MLP neurons of a small language model. Each row is named by its layer, matrix (up: input weights; down: output weights) and neuron, and shows model dimensions 0-223. Each number is 500 + 50 x the weight over its row's rms, rounded and kept within 0 to 999. Numbers have three digits each.
After each neuron's rows, "fires on" lists the tokens most often at its 100 highest values on Wikipedia text that the model never trained on.

L10.up615:471497537525475497532429479544521455503513559430527536537509456524450509480556513573456520430589527563402525534532464458494542540605467563523510470532473563496467478506529550444421531550487458470526495420490544416464423452425439554474473513530466498544498516541526456465448531594524553527537576527497529399454530552432515501539574479506500394491479516450535572629493468447530535583583481515557434522460435497548548587408544485520498528404494485515531482415495527602357582504440468543551483470416450438482495487491465448429410459497416431466503561362511430437425523545537419518587571516502448487555540444524578620524510511513449510521526460459516496464581593572527514519472
L10.down615:484505524509488474484468506501479449506412506415530512517475531555402482522532535571482567446431528511542477483623515520530552467503564501494432589473572554494550586530433493547419571530684442513568563467441463522472461469414475495548526523566506460477476397450521449447442507434496450482478426481509462461466519540467559505557509505523543466502469531496538528551386564521552515578537335486551405572481481373570562502534533480613436515584457516440527440507544529468450488453442459517536464509490512539504444421587483508435459500445475552477447446527573504510560414525486504529450549517528392539580464509463470534512517362533545583496494554462459580467534506539436507522494
fires on: " W", "w", " an", "0"

L10.up325:415493528560526475505442502510551544500507468416508480534525413494456444542503487439507504563497416496589466403463554473510557534450535557513578506474591483474621459425514514505448502470456523493520475502445513609491602361481607453505382545534472557452430561521474415444627375562527489460515289510519485484544504472560429476520483496434517454493520472521501588438542433491533525483444471457574548462474582482460489472456474475498501562491517458609536494458526468543480561578540519486535480524530575528484539536449461569438485488605509464481493408490497552546561600453508498571508436577533444548481544486496465520540449498486459513417447545512534507521500480541448477578526
L10.down325:453493474554520569470487542479503466381542557548476539494545592440445434513526616467551539507600481539554560469502557532497547515475495566535532367380565451549516606536543472516459590552539595508549577512509512566414411478513518406519544566476511444512501468479479435457516475471519484542490510484539581435584500479526409495501513454443470527501474587527451493446445546445443492383532414464447491444418433554507517502597528533544475490412526497422511421565462517447486558606481566469522513450478539551400575512433479493434461492573497467493543473424559475535474470492396489477494535539538463485553441509559569467502569527490461447474555540436459383448443540559508499480518
fires on: " comp", " cl", " Comp", " exp", " prop", "p"

L4.up162:441538459508537513492387573443482425546495634561517510517441509536538509464548448555437491523595510500482621473522517490494545463512428486463402498542521527451493484410499422467556537549597488534555592511435508460476559431505508501450491611486478462514567506469535526492508497507459477483551483478580510418404595485476504373429604576429541486554522539420473475538526543526521522473482499421594509527607517524587569544455496585419550439491430436499535473501489481500445555593567515398508515493600426475469528474459596504511516528499481545526487506409475463508548468444488434493471458495494542488525446464514520554557482498421411520512429531470399503501404565601500535443435
L4.down162:496526454383573406624465438423497613510474524527572531497447492490588486537598569490375545516515439527503508547610459429566426478517466477582448562519535460594522503536466536493553423499504410485508476505537556541504536504552487494564453456516522537480581543475625440536506471425462462516547421487581410473400532461572467419536391447481445599591490442549481407551565434454511514485470461506462522431501377536547512541495532489491520440479524490425438528463578515538471565595494420512510496501521555557540487478475448517560607520483503443527529485443547504477514487513527580480478504492490532414436502528496563508525559523467470552465492498530481535513519536479491426393458
fires on: "it", "b", "e", "y", "o", "t"

L7.up21:537503554502544439410531453540536471536415617529477472505516541465522559544527482466601432543423535494465454483511587612442542483552491491504563446443420528489522474512422511516488547494571420514544502524574554503526553496467483536484386519474498528404420460496509420420466559478523531415469493514452459499433567500473505507479452503502516540494481454573459493498526409545517441433516483383500551548489490415508511497547525473455432486556414600451554549509627445493506465517490481464411451416523577415509519557555569465510459447444519552486471485518549554463491599531439513520596527599582468447566460582471480411484514411391453520497448508489583463493617575571541510532500
L7.down21:456499444477560436392548561456395405562521428561490457394485453567453443631537377485479431551499566572446512517438504492534446468498399487594528495490459456521502487543573576508491456454573389508509542472423500467576519479475435478549458568467522472528525519581574446490555520491525592500518508570475478434423406555467553576545529598499539479469583421585432470535463444564481493538451589407468411502474492572529460510458503535536456440453456587449557502465464475543450439480519497491496532522540503528422454532530560585420495527529453513559491485477524486534568488533518553495593479505529450538532521492453467432538567462563497515439440474488449507560450601534505538529524
fires on: "–", " th", "2", " p", "p"

L5.up241:499399513428519530520410415452558453415567500470496481560454552515579446531614537396533581498463482553514461522483519454514467436491540469505492498482544381505453435489432442613554514491560597541501517511621586594514593498404480459504494547559462455500456506489518496455501479583491490475452519443510361432560514508514502449454600475516506497558450548570555516454488426517564600505440386407532542553514493435456498535539491462515550467488510488553536619495420437518393483509462545542411512512452544445561540435494491593476478580573444426501483433513493501479509537474477518534541509455506468515479519540494501515495550511537524465608389555480544447469538524519432565503496
L5.down241:482493513427563526459519472518546585481433592397493544518384512473429438523385473537516433524512493548525538546419422479470483525539444471512456507501514453530537571582564443541563499531469564559520512459490462563447471378463496458462457494574479432504516599558559497469519533547550520494454506531474414466532478511499537522523414607550520539434463517564488615514479520497566474438467493434467505494412420512517485578447517525511479580460505501427485592566513529579487520516425464511572422475478644490500444465451524569588457544626462537420480479540488531542466420487382480529514462584481477514514472620513444444425482506499531384472503408503497517508546570468551523479530
fires on: " comp", "p", " American", " Comp", " Chinese", "ch"

L5.up256:547532579546517539433467568514429519546480525569513518489459544424521399553513456501482594412449521502468470481485492402575581530561586538358458535437487499435457473460494473438506485499538483500513472528501450584403415529531385405469405451485502561489490462545466556501457478586535506506395524562472502568494472574537529473414499459504462480594471445479560558473481509417612492436498613479540533460592511506482480478493471523476533482488528458566485439538507591416488559492515551495541505433489495485421540498512525502490510484472428538532614470503605439435457528527479493475515507528482602544615478377506418467518551470506429456544484604504472526401583474522534490524542
L5.down256:536422504551592453501448520423487460530544415446515568517450393488537496491548407488508493566464535556478579429516483486516489504463525555548480438466502640426465520467554534533485470356489506475521558559433563567495521517505558526479501530490475498424505530563453436491520585509418504432448547553519484501520495472576456553508418514480518527538592530408532501509495540494442460596550447465528489417549438507475479438489561576506518510495446561498493463607572516563441580566581398365521538466461545460533433523433544482571519354438412480509603568480524456510453487564446528484513521450559461558523522519417399500518511566496546532492512538437508535467466422523516427525451
fires on: " |", " "

L5.up887:383520510505527505522455423479546512515502517505391482396641546545526532607474550577483534498485481538541502444446459547617478497434515476512465552444465476582449507488516426548449479473490485494481496563422484489523518501497573485489462483566565533445544551418517523441531505518517575453502440449590492538566501530440496511510613437492492470440475541530484580421562451506469512491475474522570491452411549547560444497494497454520398532489543476465533452495546487408392453438413402504534513495444552468522486479521530532526562498555456549428445537407443551431591441434467466588578529488524461415560538568487481581494594497575568572469557470372483480524563501504474474609518
L5.down887:464441486458517583507549472409413484468535468410507543561592556527536542487479620531578638534457474636529513384470477528496502508554462556473503539426503500473504437426504523432572452498445634467477524499461493457450426414519373493471477454644465563550549535478531473459532526496452562602505488542521525553429542486501520522553505479579493448497465483469450530479491469479495481462529530518472589452519462537487529517379608495544469535447559474435447533451561517426498443521480414448440573489484590504517557522462515482532546519489451573414407505510456503452528493571505408422443536527510487431560505496611553501431571522536478515473512497482479524532501435498430530463556
fires on: "-", " and", ",", "-S", " "

L6.up263:407482463596556581455457417487473491476479642497481557515451488440521420461512573445466473473570423571468486535536453540481552472504476390495390481504428517444494482492505386502540423523516427542509417532468468539588499526554577571507402489421499459465506472522586502486555468549519555508510464498602555547488500557425451435467499594559453588447494554491516475481484566613453511451516476506483543569527541545600518488525587571534554535535511543556557440446501498454469496474434536514381563498530459571518509453494484493523636499475544512505362529492521400419468507442431438492511527530523457498499450514564516602485532506479444498542532500520460520483534443468382531466492
L6.down263:590484500520538474497466446639548515467487478418487512464515444428462502517496488464467529555528465472411447528524439484489456451468541364531521492401600562504501470516516499387456527457583441479477426481488515468633350507569476546486504546569482548559470520560501484473481529524538538443514516560479553532447502563500487595467577502419507508420540571538455473543476507427565442434590574540538433571444469430494475469476476453633585539488531566476508427464610504551592458559493462461422542521476466484493478443509567483634517509486492534482484424448468588484475499479608518518475540437448516537441533454454522486505487474513434541534609491409539521546526533472512546523462
fires on: " to", " of", "u"

L4.up542:448395575466522513492458572515422520467511545441423516531498531465509516526523520591477441477491548526532485474518541443577517548509475392533544495577547491500440480470535495576462437519496519593531446557448510510551563461514539523479478491455595523402524531547487568476492556491430523504554506469428486556446422424524486434475409535425588531463536521511547624504550391451551506464494452523510530567528479529552594533549484499427548501466437453484582489501450523411476510572503550429474556489410494448541466446478519482562440460418516432553406567540568492442499472500461522527525553398504406426459521492511466509532432508652500428397571470644416545499506515486523565434523
L4.down542:423472583405448521588448524522468533517418565522549592461526446533499426477509609468507532592476486512470545578474534499555447475502425459434502408610475524467514532505581456565395462451578584514510372536550407544533536477485548580449490489522562419586590509437518498481474453455489489607460521432450549493530521506521427560478481564525489464432523472473537479493536493575490502517421536473454434501579523523402412449469446583519489606551485499524433399508488472509501520503448522502490490552517443586437574525470520560521440601470577465460546410479612491488498465598497468465487439517492447528452504552522582501498423481443538529448457513497517507446409526471512477479452
fires on: "=", "ro", " |", ");", ",", ";"

L9.up177:449582508478629494415595540515565489580559442459549571477592515555448569461487540441516479459531495546488505612558526556512517398521555472553470552444487549421491539538449451506498551410517462518536504547479558422452548502539554534477436563451430570487514405472455498555516493561475459396533502526473553492572449449463472513476498481442490489422544499578509479576502542539464494505581507483533485549403551562455507385470521448449447470453499493572525473523436460509451585470444504479462450526502459502407579430509539411570547499452544418498522513401529446523439544394481460547430450568600586506512455572505515509380571497488573482481461541544466562491483520467387517512497
L9.down177:490556525498531445438588617485515524444548519515476486503522440447467562516396513515596520590530560519468579501534529490478564459526476421505477515536440568408516481489506533481505399571425507422552534581573520575474548470493440478500461516462519464518443503502549460532627535472446451455560487593519508488477422388527597503560496491465511423493476492509530490407532491572495481595609482500440464551520517456453487445423534466532542494504455452465568442474455482554484503509486525489361421523478604556463605619441552531459493487424491519509529460504446569544477431445568351529509511490577486569481492488573465565433431463474512568472467518496415472596479531444475527506498
fires on: "-", ":", " de", "===", "\n", " De"

L6.up645:548504508514637424495530584491499514604528412477528536424505472516536527635503471422423505441510500495393489498460504410443465450464447585530461497468542445394485518538491528537557500398487475484564520524443563493559407558415457427485462408523519528438491401517550532465420500434482548467471507500485582483513490521497523531524485470561517488488529524619527529445565524509489551500444446430405457540574491529573475505516514497501514458465516517501519430570566505462544548498581570392483496481647582545522458509571457503486465536491528515416488473521497553508591513425555455575585408485502448525573400580442520503498540419470569523428439553476407520527512516461457505509534
L6.down645:463428489428543542538474446448536557452485448429545504519520514467520488432483530495535533558413565540483518569530450451522505540462494518443497432489565595582474515526528588499361563495501523411441440488509468637694453414502558563559554497519509469466482554443527571470473525594439343446506474454500458569487582501466508482482404515452476513554479506443444554484521496471464517515404535529545548508452459482529521454477523467544466544457600453536480600478512513519480628501480486514491532554494395459497594485502445532555450561518511531528529490430460507465519469562510551483484525440526532473546563488485511406530494454513518484442635432452509472505472374479563481472430
fires on: " of", " that", " and", "-", " which", "."

L4.up256:539642473546467430476486483441441442519507474598451461455441478493512485486447516495498448466420504572470494451417487610404466588529440487491504514568507478498507494461530512543559551510446437491438516449482582543421541537410532560526512516526546443495421529404494538617492556487464453474509520507554571524429498441489473486562489532485564465502519561489477495432547556527482547498424484534459462550479526522475550563499549640500468507457509414508440504546576475544493635509479496436438418551480474450498583521519528469515497476484496340544557519409476560563477464459465468423482506476533451565418563514600556595549492511537469450593475510448384513483484446548491602599526
L4.down256:582448538492586533509546556499479493487503515506549504505551485422532457559569463553411606540517533512532539537439454471514544529448422493476515481509605568480555445544452482440428562506547534450433467505498535526516510458547511464491538468403456483392593496583581535535541569441475502566472501446401571571495526466527582457526409467611577516552451425520371520514428493513523425557431533493482488506499533491502437465553581559542434450533472528504489516539555485465496495555494484509474626520567517559552442492513472570526539451468519416362380388440606424454484517468476500546438552415414545462525540494454573520474440478446484557520487456571502484493461511466526449466477
fires on: "e", " each", "ome", "b", "ag", "west"

L5.up698:497536496513461526496579525500463499613419578514534479502407370461525480453500479579513550471448538531483460543540581513478467535441575622561495502514449500423547538393442479504507464425541510538517373394488578502496480466560527512537515440611534478530508536489496471661471551467534574493525462500570564476492455463542448518531477519539439535533504538476498513473555440414524529534530508543502541497503504438414550529458488480443508576460517387562514510598532513581545459540457553468504429564530517596455498566488491456518394498465581367580439563467571448505444487426418499430469441482551528443400499539498457517580521463399540426546496501509468489558520506518474503467520
L5.down698:479521573513526563478621474513520532473554533522590494453491492551477464487448455581502545450415572477505461516509463539508423456554559581414551436495564531509461532596450492416513560486469393434487492491544444516414514486593459470404523442609535448496478484489514447532584475440414573545519593550535510470430442536507580514541523506435563517542476506581517484502478465443542595455466476456499492521493439458521462505628574580548526557489455499616470570400565500561401478563570483506476578498517494491577485481455492384508446584480457437501432524477529449525437446423420530439464559473556522534555563460472475443537542474510515459605438468455427482487537521487480451465495
fires on: "e", "ag", "te", "ord", "ang", "k"

L9.up241:557552458565574417443507534519543506462448465521574527426634518473492496454501507449546413469525467474552546472478525429467489540534509494498465508506473477504495528502520501469458582475520553486370452577476546550419576508574520467498520373472419492413592478490440424496567588483561521531506471557491478456568538540403499556498542594432393462522407519533496458539429547537482580525450439551495474420424523511426537390417584460445424514485491523542498455469462623505482484547520556561494469561537535475421583613520482504529454477455566506511493473497427507397542460497462467472549508549514482471506478565615560590502486430451503516563484453518466602581521469482551509496503
L9.down241:480527446445512564455532510397564547518461500484444518451567488456426498517433452442572492429397428511471508503521530511539451479452477512504521554480561528490509446473526422565511430453442543415526555605539497480665472535658477525524485500449540430450440522477551495551556500475416449552536370480511571506517557478494464481487392476458465510447547521504434490536491538483514569588451447529428491429543531442586505526462572526516502456491450433499519522518435571456489502498490550459512486536483404600552540557462622535528448484517564534508479536462565472558570501515532421513566469486518582508564496565463472552346501479473542399491458452470548554546532456507592557501429
fires on: "\n", " |\n", "-", " by", "==\n", " \""

L4.up771:521470510562465475540489454479509467525593480564409411490485484520571490481536469489431468508510566516437453486574554459447487466510616466398505502543532485550461525523528543514424549523486501555558552476550567525405526411541494401480431443479470517404542585591542459499517477573493379546492571542447550454577429495462523544517522521464403410569447605519502538451586446556474558464527532484502481514465391601510552567555553499364572479533424509532501517438493512464478412503442526620446514439487543485538445529510513467454534460562551450457526542473465533452499533545469493577498534526483477527504516537476500481485464471477462470570486620478556510502490585389510368418472
L4.down771:462383455448512471521471461407561468521594565548492521523528471473493457523494532450470407577463463519492542541545455557451468530462496573542424561490563521482517539499588515527526535508525500577493465473525550570520481399451617461600545525530450495446496515519480432514409492506575478546532568566502425492524451493542461546514442391369422405498496511416491458586514490470447530493515533472521403462472388383472470502515399553526550445483493559448550498530480509483503442567442481430636494464520566523522583490519615514445554543467491488503536552534439577534539495558480509517407497556431534557449567501576524553495468419524475490539610459421476433542510522443562510477495
fires on: "il", "c", " c", "w", "a", "ec"

L5.up701:505470510446543543589467508551428456484522442522422458502515509536537475507403548515458504579492465488500504468481488449494469514478438507546550498507482481466425457546545423545512406445553518507554563584487461539528476483491410519478457531523464493451549439518497461461565456519531545496544448522499516480527486508466522486557617489546521500505512558499535536448573353490492615569433538412510432589420548602607542418538595590499527593428514513540572445531470526361429463474500404381507554485562491510462394476595475529536535496440466534502427556516440501525546420447466436552540530425588449436510552483528493476462526467522559460469528527564431552438558504483478540445619
L5.down701:483510446507477547528455545453525494460479490433578506464595444422548520497456464462409547589498472611394481572534511509571517457480479567511417538501555547595472489495579546333474562522506523444455434450503541603550480493488483537461416532556501480485553522500604546502451453519554451482475527423450516538521595480561480553597481458528387493430565524470507514466610479430480557398515517605443544467463450484439565481450527496517493550491516538476460471501547438435572647515500508535540519518369448428507535444472534570500577487493506427474556496472515535442478456547579506444432425457545537501451482445484535455450509460501523466422546497469487495463525436520496605535483
fires on: " of", ".", ","

L10.up547:565457486484394451481578455483438469520680487547541409458530422584461507454423548579458530541527509626529430504552486459486407532483460569498361540394452480436528536506540510544428579522537466555411490511432388489460412461511486437570464500551511506454551472457539583523523484570504499464476461513484461623504493448515555533498523534451530530521499535479496528490560507534454563538391454518558491495433508427438566514532489491563479535509514535549554447537564485498508490493507598534532493497482492507552537491506495580483448463525396450428522534462415459485542511491466418572500502567490479377526532489473541412477590527481538531555534538390595443475510459536439462467518
L10.down547:495498537485487510566418548537503524559463466518445560556500481467487503537523548505523480534504489360603529462482473537475514418540465488498586563459451516481526491504436484479516396437469507518488427542456571555549509556541542486517520479499520521457500558446516474509583483576526579564354493422577490526432428453460423503463513462506527445495445443422523514452460569457545458385647450518512519494508460476560493489480561509483552415536416455607398511407577545532423538430531431454510472505579483427548502521572505458479520461437488501561580421516529428546499504563516469528460584476398525610529423551518549561533543499544426539416555532524431481532483518521519520469632
fires on: " C", " S", " c", " and", " s", " acc"

L6.up89:477530530518528447474545543508486462457544444469416579419507482488541542476434532484464474436477515416581449424460566570484467568476525477479480517455508476440504530563466486445576589548491454472541556612525496467615565520472537613541536500487428520559521517585591482528507535530420554473503568496545580525466526490484546598493443416529482532428486454488548535440508370602528422459500460481467497519493576480409488433459548494507515475434557625423462515523505573536562551525417444497467480478468474515533396486437529437432488437506507491424457571499507492494519534463416505570460533504424463525578480477620510550407406496500512564437483556524569509564424537486545451384507
L6.down89:546471506507543448626443431490518461486448554554576362513511494458582437467496411422578559526510490453451498496500472469577496516567501573495496502541564448595455515503536496636534450516452542480402467529551470548557506460529541511438537419454516534501547466525499511491563573540594496444554428476524465451403502475489570439441491590512467491514493559546493481550508574423508470535515480470480571433426555487462479435548451491517562499476499468345570502486474463404459507528480525466480471447498398425501526644461470518547486556548438506479484491454476565494476609529520490453476507544553602569436577504509415424523520500434463505534560478515455553532463435539516567602434
fires on: " is", " came", "al", "'", "es", "or"

L4.up130:483412502534517529416468488481520387513489534570443519585532503458538481495568512445527512398470531466504486532549500423573446509411592457464413502536516513426534474448436620493582470570552449487521439473510621452474465546571418524536455449467542517420517440527485533466538416527482447515476539619441459450492501554582559463469527505452511504525530414548522464549389530508508553536510639454386557439520524465501440428495487475514522443527533486504437506537481553469536591591553522497575421480517559499412473522530446406510481512470443473539539533486517458443558473481486551484500570418459536404583447458527499451637510459513550496548502479430548505504578455539519582560499
L4.down130:491521453508540487492473471503520517574507433514405564420493561485461575489501424495481518548587548540501483505556522458458574581525552491544432548542518565438501459458384575500459447486467528460461519482453561502490410468598520559527530465457527559572551480547371560468467543433440424438401591530482518521445517463530422534521407560476552578536501507434503505519522471455457487526474422577557467406528550424358543505472568500552560498458466425483539506542556492523564554533446504413485574571514441547468503476456521564498541498539325542474593563478574455530499523546545571456597458418520537527493524449495458475474501501484504580464545446497470493388501534435485482458550
fires on: " |", " ", "9"

L4.up302:543559518480526479580555507458491477396524451575438486561514563501457482506487377582504404458428510562505437470509542435384445526450514482413449561474504463529427433647469431466507464506509480450486564472666524485512506525524534458478388546580578497506514551451487489470461455530488532455508444486490488478467530527520473577498499450507587451548584529501515551462525448485479494509503483472540568493464523512484498548510453396520520551487490453562492428509502453540572519552481557596444489434529443403477505603466506485401472480458441491583566529562507562479492558479569575573459443540498584508518516462534465495517513421479587497499450603413566532529475467465493387622573
L4.down302:444452500559553551527484503437447487547459514455544515656542507493591535566536492417465508480505467485526431516457569519547470561476490502551410572504526616446484444498453477517479557501504525524510525572558593491537603476488510531547391528484509551456477430486427502446479525551545576474452328487484535488531435522426448494511521433495433507503561564500500539452478498474512527528491638530477613502556471509465454487511540496524537397450439509551539464514516551477357448598523469549443587461599461476471509555503565482438548414466541477526478528577390449575455489539493473554419436461498434509476448491507505492487456421566514490429525486511427492493550477568550563470389
fires on: "erv", ".", "et", "th", "a", "il"

L6.up372:463572520589565504482486572450508523518468509477483533577547486458431343483496498521447617544449577462543395420426506451531465473432557590478472493454539475452434503421515445563447510519473474498468468462526501433456429505576512461511539486457542566490528455507454492480577513414519519578531474519483517535547470524553464402535494514550539434506468462499599482547386581570506572581502627571546465431489419501491479535494484513502526446501507521570468512514524591472452548441485525463570482449424388411487491467515457526570503565505463569540605506512481510384571572500466441450516592550485501426523504438558479551566463467503515485479488545541517442478507382576524479598556
L6.down372:474563587548585417534529451551568462483497491500427396487400451501420479491499479408538477556538476498469562435553492390544439565527552534481526520529576505523504498464608429491506524440466459540594497546534485526566537521531613514485620554468454506530466567494503532411437470483531437436502519494513528474504483394588434544482501463514458539516516485442448398510469486486463516491479478458465484494596552491462519517474543537530487492569511506516601550507509445484502440515509595462425472525487488453612423622443536495472442488492487503491643510543500492433495479567518490486570516408559323579465472485523472545553521502495540428448419484535428498439459414605528488529489
fires on: " ", " |", " |\n", ";"

L5.up584:451449495556518528564594607546482462572479498452505546436483525472425495462559502546440481483569516454517467481534523488453511523451557462518513456448481504572527481463545507519472522527568475535560556492437577516509601447550504474381373460518456488564506479621453488492445560475593483533563477432486565432453473493541411464587529463371452469528514421366511475509475426523475493508552481497468569524570484527557572563472460431512523486396503435601475537496507501611546575485406561468504539435501470563462441541485563421476571463489448457484498441449528503475553490536413522508591563562484450501511453442459489508512485404458507407465490544457498612541541508544586466563428
L5.down584:437432511415473453456477561519523459522545516625577500546558576468494468559474438517499538477559535453454552482464537498520550480533602528500479530468514517495428515577638444433480548469561485452443471540527547415442526417452514472468447477587509444584539482481566462557547484494506462426526433454561491521530491510515517494475545557490488558503548467457450511518445501476535543532509453509487584564566445456593418516434525416482531550450485403528462426546490485497520548480568508580497518433511528510517506451487514521498446536450455430436534445474456495496603396458533560515702566551444496486581393456517444552441470560428480490548500475441481593413537457495432450607443
fires on: "w", " W", ".", "k", ":"

L7.up261:539511610492510534480542545405555486615545528518529405465483494459492531574449540399430493490486435577513439473531476431443475555391480422528549415485539443498480513486455472511516464521474542627530474471519385568493461491471617495575474521521517533415491492458436492534525572558543513571489522527529547368556547449495493587592447535422417493541474589444461494444567574509561514454493420456555478401422469485402539507455538466476522484444415474521511521482584462521453468500502521553509461544484499452458597478512527490538490526575531412496569484487528591502588506502497547471575414547507514588508472486487466551546431538542519565513410529479501469512567498496434399480581
L7.down261:485452589405551564519486459508470471454481495467422549433540519480410464503446527493435526514500579369497532503483527502539407508460481490514468461482490457636501488528567508521514514527448549526463434492506410573427534581612458497553464543420508529364401505474485505445517511478617411482463527492467527523491594417563439603490470510515540526494504563535541500426516430506520492522382559516499541424491547533478484492586565546481470509526503432507540525557472521571495496571550441487584575515491541553489416411438457495545523484581459406448537455470530504584547483485499464514519558529519447571596527403562524475372467437540506480407591573516500503525498491502503510420448
fires on: " comp", "es", " cl", " Cl", "p", "."

L9.up321:507535483443507501518462440488575489528429519464442482493503462442520544582455538458588566453477505512353529479498586413557555492462489461436460547529510492500539498486457534525529535521487531538511558512551560547494629518447579605447366516500391506395521528517501536512484443422547503544479453438487516512524490522488485466417512515436456519459398500497528538425421486502527472538573425467531561512547539541578516523491477532435560524469458496582482549402586451482392554464507481521453427445568606441482477418451518438548520452462478492496408472545524467476560504448550562594629464494456526440564494450538545461471461496551617517462501511470515552555517538512389461628508
L9.down321:404576599478468489414545443509530532422447612479521507455472445527462530592534479513478527566482449565458637487439503442495591563480461372613530551457527461531464450571500516558490493515464487455488529386469539508406511591471498423553491451525489549458516552531506513385495567542500462445597545607495489563470441497504511473464528565557527497540493475506405574542580459528479449473528521499550587465492497504511554466506479508545436465487522459381544543544492520494424591524452519432404494461484503479486497499482516526483490484591423489467594452493422498555516456427551530437479466513393511500529445615468517535497479592472574501450550397437546551463472453500505555455519
fires on: "h", " p", "he", "p", " P"

L10.up201:457541546536437485533502544483536468554529598486528454430479578596458551483437437528517367479541427506462440473468388485470481498529470492499469523484350473471510546509515589515427524503547519587441495515446497553407531514435529513521504504520488509441555418471549491469510473527487378427410472472418433470511569534447477529516512488546526559501418556522523426497537514550474616629570446506427465456600550391429480510495490491552492513544523474472571540482487495416533565455487494445436448500535521493563561454595562507533513457492482554480454454543499445549656538543554459474522577522422430487496573486469522530447555487557530483531596472463578559497447471528608498463519
L10.down201:544435501541488488384427485505474522494441494488412514434437481538475532459531571518519492562579505475497480476520501467481491542526521416463482547505513503362538460441478408558469455509508518494524530435468482498483506550434525599531511446525447526487603613490425514464500506435392471473461543463543537532440403543480458482527506411476572440533444508471487585506562529570529548444614515573600495470556494536579537514596429490491492390597557516428445527459452506484560593589429493464524573426465496436520556475567477615402416521521581553582531516558449458552568476556463480498503467514493457469424495544497574554493482429445486516463482547536593462516494455547431581494465
fires on: " K", " A", " O", " S", " C", "ro"

L4.up280:529498561402532464489506624414515492511513509453469504459490545514519351459544534457450599445527608465546502422447533425507499573497522579497486502473457560430493499408402448502484517628460495494441493417477523477495479583510461515526531380520513529511516432504474510403590581494559445547503516595513496548504580542582492429507449556444561464548486409411459520446416504534492532506574531524467512435459491484460452461463458471540551517443534464543464473506532536544575498501524455513588535552387486505445433488547511515520529547474375626533557532564426451522563481548451486447499543534424587421504444467557562482479534434518528542585456510497522471535447427520539530506528
L4.down280:418557490560545402575482486493554512463494417550495447504350417529520482499516476522480489533500479546470439519572488451617427506438584496506487551491498474459495496499568499533503497503537482459463564482512476503427537478583499588549639497427471593471626534471516500394482526452531423491539560491509522460474481454553523498522447496500450558452424527446475493540460528488449489512408481441580443453522551478427435510464475422533459496534518560547484565560530453543503592513547485419561534537426402471546445583421510471511571451469491584470615497478597459579468514521553555465588490442538470566402478529534489489528482584547528455430493539493487446486570377547550437551555
fires on: " ", " |"

L4.up181:565508583496386477444586499559469475432399514565574537428521525380415495495406535434452511472505460542566434468492591487499554500567496533407427485503480447490584473544394553476515621440485467507537554534454426556496567575475467530649464541506549549525470566512483466482592567473419514459534519452450407505479563438532421565518521511501520513437539546451479574449564538457484508472561495456378547506479521518544459436532524539446437442478513523524566472372483502555496505468422489500577524488458424490494466600474534470540531478488506515451505557450504591473464567525426489555495494506481457565481516436543532498503522540471361512554434557519506445501577460522492491534533
L4.down181:605554462444463451485523396498490444555458466513539516469480456546512470581392397553449523640494541525527499592388441468489485518567538520495539501409474471497487511577437551539463509506430515461461512583536467451575444559540459481554612502489485563499465515453524504475479514541485522393441487484522478466464512490518520459458492517497439508525537586451436461437466502499431573522562511554630494393536574480496571422436451474476501545476540501571468447476386638517465566503470551461500539512490564392533428456505443560454516457507528513547586535487487453487522493513488399491483492503548584554485629532443523528557541570347483515508514489498516449505498497436538493512410
fires on: "ou", "ol", "our", "es", "or", "ues"

L7.up25:503625518506450590578437476507574535459434501492504426547480527447437425502629545522459512450459529521551488391445508482467560468443474484418565494435480543467515547459558486493558452442427519514531561572551492517527572554460501510404462590457553552467585521504512428530451424461461600556476468491426491597566525485567500455568588461550469474599483445572463579430446542517434462564598535520513505488557496524485519525512443520510475488408461563475431462442481510450514558432500530471516516471430499513452493587470437504600578547551477520527460488451519481429425472516508355532547431532617476457493532461510465522458539521579419465457493565475486523491475405516530566455490
L7.down25:455443524471649513487430528508651534457425467430522387470479477595504434473522487571578448498520398430522538473520487570507516564610502527491590494565443530476541486481516534515498491466479557543568586424520518491576461501554477572460415557446380475503451464485479434453482526526526425482487456501483557530501454552534485508454554489495467473510524512546560441465530475502488444421472506503550510521491489541479542463532472564515506533580525551511471480595545469463452605460365452496548449593497431433546443527498409475508474451477515512440493482416588580407535447555451585527480474495442526551404438538489465409492590532561570570483479517540446493585524543519455573516452
fires on: " (", ",", " B", " All", " Med"